MLP neurons of a small language model. Each row is named by its layer, matrix (gate and up: input weights) and neuron, and shows model dimensions 0-127. Each number is 128 + 32 x the weight over its row's rms, rounded and kept within 0 to 255. Numbers have three digits each. A neuron's up and down rows have the sign that makes its largest values positive.
After each neuron's rows, "fires after" lists the tokens most often just before its 100 highest values on Wikipedia text that the model never trained on.

L3.gate385:127137121121111135093122154124102124152056114147160024240128064147137135133103165160160145163093142071120106147155128137085149183084086088106116075105108067103178125142132120160116133067160206128149131021140156180172158097124143148113095116164147128094142097143129153135087112122146141141141153120121152158103125127136128177144140153066123114140145125110081115166067176120165066101140
L3.up385:072117162124084140180122130144093133132132124132134072191162087188114138124184147110134091151172160127131167156179175152141176164173140143116109168152100169077230124097122155166124084122154155131140117127085187191132190121132141123125093129115122090133132122153111141153093129101095092132215137126089133118131118106168155126109108114138177155154109136100091219165164195067177137070138
fires after: " m", " J", " T", " Sh", "ind", "et"

L3.gate290:167130159073131157170166094164135165113153157172157123164092119128137095126201122108052116135108111149147083103060147040166105148108143122141173121148118113138118082097143116105093112115096088162120093160071082092201087119142156119088149136174097186149125112109132170080177167116111049123091135132151137110158115166131119147140106152126099119159190120078105068112124136133112119142158
L3.up290:200124081108119137089124136176154126160133184120095125098129162152181091080107168123092148099101119149132103107174165138110148137133096157163180168128152179108094135105115090110095124176124123149072143125062103148128115076146107134101125165159111096102100161170067115218121092071176174107144159112150110129100119129159131102177056096171072154141119132142176169094140161099138102186124
fires after: " w", " W", " r", "w"

L3.gate236:144099088095123164117081089138097129134136145141146077164115160133161109160163117137054118097101182129074174148161131111131161128139111158112131153188095154117101141110136166114137167186110122103112112179168142154122162141185143173164125207082126123094121131139108136111120160096095112212118106129104220128129152110124119124141132039198160105129118137122087122121136134085136120155108
L3.up236:148106133122124108104095063090106155070110179102189174142112146134110088112086103118137101132116162102190129083160110117166077121146098131108116106132130130128136126127169148156090115116106128140093135161152123152171122143167128091150165114067167144100180147125089142074067120148152095126103073107131142126118128134080151183152168118148102113091158156109124069108098024144100167090117
fires after: " O", " ele", " bec", "c", " comp", "l"

L6.gate215:157108184108159108141079115141179128113104125124093108158149171109120192122135100114121113084142119094095133140119165152080183151165083108130084138110200168148205115193143131129085114105104092179111113111097164111130149055127113140063173112105116076141149119054093125112193156073121071151107097075105175072115116160119160121084127133150124078166104085104112125137163087109177115126144
L6.up215:117149121150125073152089101154098111089142147129174155147125103147076125180102148121162139116165126129115123131156103184201053146124119081122153083161117147129134139115065161109150155144137130111122080118137063147109189113155077110119149094113062093110127177133180175059114141167129131094144084149194091104093094156111108186126143135129079092176153137108088078114161097131077093118191
fires after: " in", " to", " until", "–19", " since"

L3.gate320:110141155070141155122134112119127126155188168176144101190065169093148191131124125147195148156144134144154171120100177115186084124136065144149102133144161115107078143116094116159146177163104143150127100126092109122162098107169127139122101073125114089098125112128175125120132145149116095117095032121082111122094180189160097158174105154163076103150147127127163164084070111142163112118158
L3.up320:188142134146163157113146097121077140105110154154103087147133173090099120106109109152157137214128169113171138129093153083141163120156078106108167120163153175094130090125111102157120097126100122126110151091097146127112060085157127161080122129104127099165112111115095103144086149128107169170176109121107106123098174120144137150119200165071121069176157114125168092085138146087202088167130
fires after: " O", " T", ")"

L3.gate81:168122129123140127137126064108151090098111155149110147134116124128065117160156062088187141096186143132122192120166128194133098118152153188161109110215126132135177147069127163153132104095116150144173126175129131158082123098121111159099108093060092097094149146144190117140110135157117100121123096147118147113122083141101157172127149078170127165118125141128105172145118135097147152092184
L3.up81:123087108092148137091175098151100102167050078171127106148148126176155116174086156071152110109075102149100103081141115124151166080104193130126153099140136185086108109160108123114149070093147122086160167137115152125156124093085109095181142143148065132136148115121128138138138126165152159154149160069108154174165199106131154189122093119135118086158113114145106135070128137055103069136170
fires after: " V", " R", "av", " S", " ", "ev"

L6.gate156:115178070128110116139097153117144112140102144053110164085217101164157085193166131146195094128076080159140126124173080088110084125131149111189097123114166085148071100157163181105141194228143157152165118086099114138121098108152154132090127149115107134072156125064165147145110137154098105098126137138154153098087104082115138139122154125087115121162098183197087110065124108093117080155152
L6.up156:110101140095128094136099176122059150167080109113118049136102148145120151166120115165119131110122127164100084160183162138099074133178105145149143166161107162126139100130123206159131110069084176144151145165143139126150093103199146108103114092145096143146127058110131120127131101055080138135091090103109153098134085200122148121118196112125101078130136111191166174143094155064036111110122
fires after: " S", "ar", "in", "h", "ad", "s"

L3.gate103:112205119171130101142128112151162095138100106155112120164100184060173164178155094143120198170153093116173132145125095171107115129133104135132165148161097112155126127102152095186199155120130137143100164143108097092163091136184140138121137133103173127095124074138145129114106128137118171103157126129172155131156120162115092119129137148171093181141106112198136119129062173120147143110164
L3.up103:174153078178129136111095134103099098146134116140168147176139059129127186148180156076144124154145101129143093154133108142132090137197100154171058067128099120160176134150188117122133155093095125181128144097111060149117111107121169113093137164101141113141138122169084146157072098038119128150191083110140124125131126120159058082162152136082162065135104131144084161115107188109177073116179
fires after: " r", " R", " w", " ra"